MLP neurons of a small language model. Each row is named by its layer, matrix (up: input weights) and neuron, and shows model dimensions 0-191. Each number is 500 + 40 x the weight over its row's rms, rounded and kept within 0 to 999. Numbers have three digits each.
Before each neuron's rows, "fires on" lists the tokens most often at its 100 highest values on Wikipedia text that the model never trained on.

fires on: "in ", "his ", "an "
L4.up60:466504478516482580536520528482433470516560539480544528481481549444507468563432442495486457491515549481520537457497444551534522496513459498535591540473451517447501477453452549450488455474444449478469458474446496483556478456508525540540515497550553511453517515474505506459558480540447569482465539578435538460504517520526509476506519490574529511510520506576407412537479606511487467426421506558482482523459497468559532522554560479512450491474532439503550487503485530436532546480529416454531488454537481487490563477498454526561500528499524559521532444530507465577497562433528453521

fires on: "ur", "a ", "'", "ad", "(", "ip"
L8.up45:505487524534546567482481553528507497501481495429512492556460468454542512490468495485536472455551469504427513514448449480481522527462474546497457483528563563492484462639522495568518496424476497512503556433501463486489470479482523448554453504539486545527519555478518462472551629434527511506440450496519473461560487464502477414467513459457460532512481466441530471558496488572484491513458506492422515517464572556577504511523502536446525475535436518575538500520514483447607520481538578486522536527522504486477554438501466474523491459537551517466488534582491503552526570480444545504

fires on: "; ", ". ", "and ", ";", "followed ", "while "
L4.up35:507474508503528519514437609462530492514459451493552580536457442474526486504459542482556461503523481490575458487502557428513559500445468481551547516496483529485570570493438557404427529472527474474458500520531464523410434560535504514534498435537455546486434477451461603449491490530546499478538488544494465566556436544464414473541499452465464539520486557510479487512451453525537546437481512552564466446499490465548526476518482474482496524497519465432524502555545525548483519510559455529571481500540530465441512434501472490496522538557432543505550475523499477501514463500468465500

fires on: "As ", "elec", "ets", "Home ", "ks", "South"
L2.up273:493402472560550508544418484512458529441484531452500512531473530532447545533552521527574493545536443581559572425505595545458428514556488486463484463529522492515465486439466515485503533488589511454497535467493431568539455531487521471450491504479526485519494477540455516479499460495525488424524521429483543479479467446476516564483560512553420509551495512409488473500490531503508395505448488526543504527456502472514535475483558461472545482507471481551522575477497510469472573541426470484441504576505525513511456499472476491514608493487523470451492485534493555543476524501476421458

fires on: "vo", "conf", "Ca", "ca", "def"
L2.up285:565441550581480511454531485446489478519475568531517497468446479508567485540513519449529494545510491546534420498500526488447467554494466468482461513534467561501468480485561562447484425446496524488453433463534483460467507470580477452385451468508483490445487523411541474544503456549458414477558503574503505481427441465433482530529521467510481465518481544447426471471541513489502510502479472569515542564485550521542490423511574525523462527468481525545496514494473492484496542531462529467500492484452469498448532592528491481510439482490551505473508541576531496546492414529556515584

fires on: ", ", "s ", "es "
L5.up3:457492447523516498562462448509542457509567474555504552461518526515573499552531476514472425514530501509543485580477483525558505509388523479429522428549460532465546536535491499485498450485469490485508467479476473430517492539468531569479451482485468478444534516513558558399480523563480533498526520481505450453481408513466515478456562511519466507494509483539458494553528537489508566510415474518511477574517519452470513472461493472555513564527465421508491543498543548508476559429431498479453548494444463409421494462509448471565464473488451554483466465568576489524538542502443504487

fires on: "=", "that ", "|---|---|---|---|---|", ", ", "later ", "| "
L5.up343:554496452489426484518490533517460586503462491495519479448524502505515479477483508481446412542519516516553564520516498452526515521494605503500491570481498535463511469552535539528502482527428525510447433454452424512525431585422428449534509482544538512496557465466505496440507465421464457533542484525541491482430516540486430451461521533485471471460416551467532481507494573543464502547517499519480474559540537555456476472556477485483574554452509559518503505475637484502528503448497486584530446510538457509484548485439449513502539539520508520479525564531533522533512455537550495456

fires on: "sp", "No", "Po", "Sp"
L2.up24:503508464495535501543457516457464490494443465515581488474509464505612574537487497441471526489545467488494552536463495459535468549485495513512486503510452501597516486503489511552510516386476482453554512566528443501518502512603417531497481514439535495426425468460480522529555536457494531501526513440444488553446575471518528470577509461446443530543433508475370524533436529503541512485421460506545555456474490527522497534499485438511562536470515487497533538533529483498561492544509455497488486537521549502520476525493451502488487543534437520443502548413449468481558455484443509512

fires on: "of ", "missed ", "operated ", "|---|---|---|---|---|", "ang "
L4.up116:503476486530514505493483534488511461505496523495563488540537565499469496517545488550541437456496476566499480493435595467466513551497546558463493454515541513515494466561507466493546517495438556476496448510497531500571525450442418533597522540547535489505490493521409454455533500503512533514534457456502520447477507489515488485496455450524539488511446566594506444515534545494423568441530503599572473540509523485472476523469540573462500475450503518460535565471534566565510457442495475524526441536466424432500541466573424475456493466473518534495558568464453523550448493504535429484

fires on: ", ", "is ", "\" ", ")"
L9.up25:449460493552512482487402459533474527524522499525471490509512534546538451518512463404497487517497505455490524515510469411472501476477586485497515484580487464476467471532461493474485536535509572413548421513465515556490508593427426556522466549526492458474515497442577569403597490481534511546465572538493540480450492547466461424487523508432470457509517514453419496513498509553474531523469508474551450576514536460494517576544527477559465508473492426519489470550552512497512475464506503538422476520434573481518532515513454481510500458510473524495500551473522541590497545511490490496

fires on: "il", "m", "tim", "ym", "Architec", "tur"
L8.up267:494484536477498490499485457500448514509489523575542544577528510567556457518527475557499489472561468422470393507503454476487550531571545556584490492492493487539486450469492499470509543494469521556424415573507554559513550514477474453523504481564522488495557557414531479426570549548527501469486501521549491509518498438523556462460506503552508459548473456575510514524480520490501484478433455431482463464568481483422581486465477559477540521443523511458544486509462559489506517532472576479461467564516506434463494531510459489518553500478553471485451390546514534458534520537493502523

fires on: "in", "n", "on", "or", "g", "ri"
L9.up266:516423555497556558505405544440493548572538551465502510477552445532535517521488485535545509476437516459568454558539518509532520469504585552503458482469503517432559538461510511470504506497571572465475490564532508510483493529497525448528512583482488500526515520471530547439507453456496458498548527448510570479481492564456494434560498510474536440549551436436493469474485498488512539531430491447463517479441482551472459479486507416609480510466499529481575563559590462553512506447521510507495432444479492483507516517490437493499581467506534505491517534478509546585481511432511514531

fires on: "m", "there ", "(", "• ", "n", "a "
L4.up124:500550522491543495521425515502514529478527551476511464469453539483506486538547410530510516437478558547484469491506448470467453482443591486545535528484510607449536502544515540560474512530497522474508485415474505511425402483471512523530529464501552568528459558467497527474544551477444531488511549467473514430454460521539525547523537472509511460519512579507470460508506485518494489502469423438421531537462448516498535557441495434457542502465504462558568515495496512450505443458431498506541477490549521559472538526503467502446562520473494475434487454583477522588578522504396525510

fires on: "== ", "New ", "of ", "ut", "=="
L8.up249:522461450443526423501432488517500509500536515516459510491469484517506555537490544514522466478516513570466492420510491471514506499538495512532520586474369514481492398450505460437529530440485540515616503528491531522472480483517515476577484432480565560481407598493539514547510500504495438546511533457511522445455486526502523527486445493536467376562501499474469466513470475485481504435487501522511500451521524485542504482544547523562555475563525432501530500568547494422453497498468482491448543570470457569535510427463481551528492525490543545512536524523493540525560544508469556486

fires on: ", ", "es", "qu"
L8.up333:516502461489451503497489541483436529475470550577467516552441491476542545527449538480503522487545461495524442474491549516455503539469597445502499490507522468476517548481539491474445516520585439528426449463544470590510477525528501445510486518466428487491477496504489508507470412545488446488523507462537483493447460467458508585520515560522502496541424531590498515521570549512480504505488547538553452460477519473408508547524549419502551520422491459568488558510525538545479524527467487505482507453480526483467539451520426453415540563516495591516541518588555533485521501410466519524

fires on: "as ", "world ", "9 ", "==", "– ", ", "
L2.up226:477568499474520585531494505489431532493471569486432542529472489505490575549412446475488473527433471449464546505513501471513570551412478571553496572533440477443572484539482483481477547502511470457450498524469529498433462544487445524510526535494555435435523508519579544449495473558472560520547516454442477521482490486475479509574404497551475535486510444526512543542549480416486516447437535522568542505492484459533509541538481435527527452487436461470483491546501546517487449474457549514547461489601477550469529545463517531505496464462469515444477475502568514466535499504527495472

fires on: "202", "193", "Ball", "development", "initi"
L2.up334:531442448461455517528478490490457549469480501533567535561485560473541502469509499472495520474475451444465454415462571457566500497447451549448463559522490496535545490507483536531459465451463442475538467505515484526591524481552477622524441439522528464486445520468492493516446467508522442523557560520542491483472496494562521457541475608520499476462473548547507491530441483545542515471529456442493567487480552524516486532523472409428534481512491536519577533500571536517506390509525460579464490557444532465473442477522539495463533450488499524470538559464515529497535542521546489497

fires on: "2", "amm", "7", "e", "so "
L5.up285:565461481496485510515477549502489515498571469560542477463494453428521517471520460511534496517458435562515496491490476475516487442522458516534560472548488540474580616479474594493528503414481497508541468562499553537423504478473419519501474409508526490510489513498527537515537541555530481565506437462532456537447504504473444547506496525435469478530451583533482445563461488527490487365514496486542552506496572501528517515539467518492475540551432483461484508520469468452566469508461407545465444463485494504504544465507527534540555536494513532452449528561553500477542516473415466461

fires on: "the ", "The ", "os", "di", "=="
L5.up91:498465494477530527480482469449489515531462508422535470521458518490514542491476466465538516513524449504515463516461433506517506530520541521495517559523469561545492477491456551526465432463533398514473402503483533449497448544483502453574477430451442554495514480483520485530513585512576501501473493506494523515551454530457520526542464526457507512495558529514482488510462604517427587502497486566476510543493608493478531563503459457585455516434444512443542457460529530500544528474576508522558452480526524453418510591488426558495510442439479549508504556446473551508510526524485476572

fires on: "such ", ": ", "es", "- ", "es ", "ish"
L2.up73:447509543427527452486453491555497509513488525478489491549509569450533486531463471464489472491516442480564503555494537535434485523476549502440543539543526462503424490563497525456458513509478561581396450510527541517522478505555566455484534473501412495430502443506442556474459453545417511496455521469500538460509429476485447572437513505471419483504463481461575537454528517518527447462460505566500489532462538486487483518478507517497425548454481504585536542483439570581484560519488455508547523522468546505481553433448490529420523495473526550476540544534540512494563534504521480481

fires on: "From ", "-", "\n\n", "ed ", "t "
L2.up120:434473569423512590445468542455460482528531460521484454507500517480497541518555558453477459466564490597465505465493496458544504524539484475445533520468525484537429536545495553486518480548509492520519442463410494450584478482510436496550446444514492467473488524480481511522475434533444489507579453426481450516479454489393530461562580506530479530471478560461415501521467536481536459511525503542545503508491550522531505473487540515475445460510475528512515453558479538486506506486523502521519467588490504473506563436427510575463513444540538475479593495525514542606499515552499490498

fires on: "| ", "t", "en", "4"
L8.up179:456561528513505535508472505453499515548515566528548531468454439500532489506506568557528503562446519477448519513476490503506556486413466502448554574515538628512499468492539467465452458540449524444506515519500503509580510559466541557487542436520524513490468459538445563463519450472550502505481583450573451492462439480506413490514499490581516431547434580491530457458512494512468480472466498512487567497447475460531482466538508456467533498530476475451518495506500473427596616500469493542417495492495510528499437473494500466551487472487498586553564515488522524516501466510472524535

fires on: "us", "M", "B", "to"
L5.up79:537490483541523489472525535502465486393462494501603414541461503471502541550530546505544471513522439437469474560461548506485509481510476483491421459522451550442492447571556513502421525495517509566552528466592500478557478575530454441574451451541488485470440490487469565505490462556508517535481531524536475540473473515502481479520465519582463476580440447522459539467491481539465481500472468517483478483418550570551476486532527552517551534482469510454485442468529525505470461437474537516499533502477487513428523461487543481478498623538527489486509505542560529457465420440491485526

fires on: ". ", "and ", "\n\n", "year", "the ", "ext"
L9.up316:565503482495551478532533483478524531521488500531527542498540505449531405509546567522495458470570477520543491547478511517549521486449489467465506510521535534552505521428497576481522515450472471497583490455602502545492513562547448532487517510543489515425557526506431537493507550492481464426511495479518450537484580466389499520390486413565448470514504482591472516448438489506440490434459515457514438465506512511498502527542508474538514458513449461451538532515472488533525577499572521554478530453466496455503443488569519508511491530556494506485502519512539512434603520516443451448

fires on: "tion", "tic", "ever", "yr", "studi", "review"
L2.up175:440498490555523483501522482511442493528463553575544529448460555543505484541418518505481511562501452500506418453539474453447479528521533567490482587461509439536475532439561489450460534401528503483503473492559576510521548465537489545529508467491556477488503446477476545515466487465547531543469555425518514487445543453488499511502490545521495476468373519513547506507541552505531494460484435480477532480497527507496513527473514516502430552429553506564554430478434523493566531526508491443557545470508484536513477493483481533417442459569448482409470457529591520516544522498443505484

fires on: "- ", "and ", "he ", "served "
L8.up188:516527548542432512532463513462495487473528445520501516459521504425503467505387523490563472488494487495464515452463512467511577542472465470524466545479533524503498456501485579489442493469467571425532447532527504453461500484514460481494514477524578505438552496560475450491495523564443457496606530447509453458468569562433530513522495472533472485536513512607395468521471555520484517460519492506516468448494446545545476539575492418517561545565515487535511586536539523465485507557454526521489480543475428570513470464460467478496558497513568553494448407534498514478525531485488499505

fires on: "| ", "i", "adi"
L4.up296:531495500446484493451484491458493510455518481580465431452516520470519461461493467505495514508588544541544479492482521441453539439484520498488549513462532567493523444525559575482495552463466506487537425522425517443545486556462483490407461543468560578508526489526559448428561496435458429510490457482494537544468534572439562487533469550486454508520460530506474482489443585481479485484514444495458558539542562546494502484527513521494468520499556548552593492481573485532497537453478463520474476449450418463505474529475477578576506465448579546518501501491506521546510484535521441534

fires on: "u", "di", "enti", "os", "iti"
L2.up30:500528455587592569420473453472474529470390532612490514556500528432474500536478568461525535541466451513483534491541523490507448455458470546516491494497456574540524446549486521513526448516496471454509514555550532512536501524500549493551481461480420490517482550467492476492522499547503460458434496511476519478494494532423494450470447538509467505539417516499524445525418550494463572520525433519477514578540537489520509458518479495508461481477480481450509474546468527454500581518505544483549479566506482465468581550495497474391557473474448503488528444408495472473494522436511526544